Weights of a small transformer language model: a variant of Adam for these matrices.
MLP neurons of a small language model. Each row is named by its layer, matrix (up: input weights; down: output weights) and neuron, and shows model dimensions 48-143. Each number is 128 + 24 x the weight over its row's rms, rounded and kept within 0 to 255. Numbers have three digits each.
After each neuron's rows, "fires on" lists the tokens most often at its 100 highest values on Wikipedia text that the model never trained on.

L4.up188:139177117103119148126126114162075152121180137099081118139105148147091121098112139145134200166148126122118133135153093105093114181165116112141117119123127125105138105154121128135124157137082124083129139137116129139133153117102119106141087147146116144124143145148088134141121206142149175129
L4.down188:117139109124191117111130144159116106139158133166154147160163155126130124114116143157148088146129120158147124110154138165126090117094156097127074103131136135081123159121112142136146157075095132169133091146135110146124091107136134096131122117121138092129135108153181125100104130187125089150
fires on: "4", " (", ")", "0", "als", "5"

L4.up1013:130149093082153130160172129121086145120142151133122131169086104144136136116096183136097112148168139154098140143146104100138148146152093118134093136125134142133130134149109094161143142128170141114138150121111120107141166130119168108138125094126064119136139151140145163154156151145132112130
L4.down1013:133156090127142120184151125115136102124170124139139140127147122090115146121107139157094138098110153129128132166120125126110108106131109136132123135094121112111115115120093132172127137103178144176143121167164111110111146148182132092084105194117110130097124137159145139103167115182164121100
fires on: "er", "ist", " director", " producer", "ian"

L4.up681:151145084098145085122148077122166124159099136163121121138104179104170135114176146118125161125071152136118131115151112152126103124116124105146109147091093101160143116182131143126124101142146089121183109072146126115133101146116137152152126138150120133147141110119162143140136135121113108104
L4.down681:143104094147134075127100147135106138139199121146109179133109146100144162136124101115116150150134104098147108106144157134070113098155094127145117105115122164098130106094116122108102145119147129138077127129143101173126107123135156126106134089136130113158142119104150113165107165109157139093
fires on: "ul", " re", " intro", "el", " col", "o"

L4.up68:091128084108112091157131128165122098098111125139085126141105144144107171114138197111181169116164169129141089122110063136141158116148120131112097119128156096158093106116098143133112096095165123128186143121135177114109137118142127094118113098156146142135116131133118130164138163113123116125
L4.down68:134129124172131118114095122128103138115149142111108137121148134098095150152126107080147116178144106146093111082127117092166129138094112103147160138155092146152123172105168133124163091103115130116115124131167108162072142099117106155105104142114106111118135093151076115133145082122133137129
fires on: "i", "ian", "u", "man"

L4.up24:155130102093164133153160108121087120114170112151108150166126119155111134113083164098117138094091126141134104098135118129104118170094110100120118150156155146107119161109112101113124105163119169118190160151129140137165119104087131155155129112140115098145078133137115191146160136129179139136
L4.down24:104117115130136156109126108101116098117123078137160130076131117106156129122117118131129108139116108148121116158146107120156101140106172107079140104103159142108147160115121120155152179152155083174117134174144156110143113132121137141095129114144125156112119125132174137162110099173147119152
fires on: "\n", " |", "6", "3", "8", "7"

L4.up242:136167123128147140159117153109072112105139117143075127131112104120119157110135128112146152148120145105145143121162086121141124128096125116141097141163139123111134124100129098162126120132127101123125119130131103151156074107128134153146104130150154142173105131148097168190177148105125124070
L4.down242:137096107100101134099128124171129124116115139144176100121161128107115115097131109130163129104161081095112111118140117127140108122110137089112148150088099127124131138138116121079118115112156106128088161160209154134146114116147095144090137145109106117116146110095124127127093102130082120158
fires on: "0", "ac", ")", "3", "]", "\""

L4.up17:097154106106126106157116118091112122128150116182111123103092146096130096104151127150117149134089116121156155125122091129133125094143089151114107123147150119144154124117106154130132133127157117137115116137143143081134146126122098131160106090152113062118132128117148151078124137144153138113
L4.down17:116120143092143100118134114148168152123149098122115162161092123099105135116073140116137120106119084130156140075158173132140159113115138122120119113113119145125146150140154146127139131119133170138157130129126120124154104058138116153158133137098154126102136124083048103128156066098137112132
fires on: "u", "ou", "on", "te", "i", "z"

L4.up812:141159125071115154120129131136142148113116135115103151121119123100132150140153120114117144122143096156118122115117123089135166134173120140169122115135139104124162104132148148129121131195145109133143166093088110137139133142122132114152144134155131122147115144104082116185136132106154122101
L4.down812:136129126127150120109116161109159136137129101122123107088171148105077129255136088168096106140130133143126132119160145099105138125105117115129146115110152102133114138153132110156154111102130126135084121119136092106164103064138100097121130150132185134116112123126156068130109106163123133131
fires on: " as", ":", " |", ",", "-", "|"

L4.up97:111162150073133117146140115168102132170158137136117106139141101109128134113117129111100132124101153117171163169144092122134121164188116144120133180146121115114145105122133160109109077155124088123130124119095120144137157171139078114117145144077146133164149149123137139109177096124160131118
L4.down97:148127139138117123131127150123139129172150117191115131109148128127127075091146110155131121134127147151126147168116114143111115139106146118125150121118129101103122114105156130144139109113114112138119100108104067155114096157102101127134106104139109111158143105132149123136165158153148139146
fires on: " dis", "0", " con", "5", " inter", "."

L4.up256:174141090093133154119095174148089111123158105136090133139121132123113135122135128112153126178100133186147112086113119103154129098099161143094151136145105125126138147153095086118136115122155159100122110173129102116146144116074126100151136125128117122109159136103135092140089116150131158154
L4.down256:131145135130107145143110125145108138132109136105145137133154136105110168168139086110143121114117102111103133128165167096124136152108097146107199139108145119079164141134116151121176128104143132139093077068177132155133114109163133155132154138130149148137128112147135082160100152148161124147
fires on: ",", "6", "-", "8", "l"

L4.up544:156140147079096167134119135164111146100139133181110146187101110105135096107060110148113162119120127063159117144094123122152121158175133122103053136131158108135146085116137132098117096124181099118120145109120123116118137147151095166121106121147106118142136144145164170157144103151127138087
L4.down544:151137172120120151109138100126171125143112111170138151144136086156096123104133089142117114133135085121173128087110121148076139123117141133156123102139096159128143161148158123115139089137111121095092091147111145087129135181090140153102139104144113102110128158124094131123101139096113135118
fires on: "===", "°", "3", " years", "0"

L4.up820:098145139087090114114105136070151117104138102101086118104149135151152138126161128083110190139167118136152148178129121159155113141138112141101090155122117132114141119115177158094116123126169131127138144147144134112082121096085112144166138134127161125075103119156115121142134106135144129160
L4.down820:155143119136175133128080115124130181138122151101094134154139127129121162084160158158156154136141132165165123115103100110142114127141132103111128089135105107171139086129117146121104137141125144141103104154115116120131134153093117139184135146118167127130175135154127133119116095121112094178
fires on: " an", "te", " en", "he", " bre"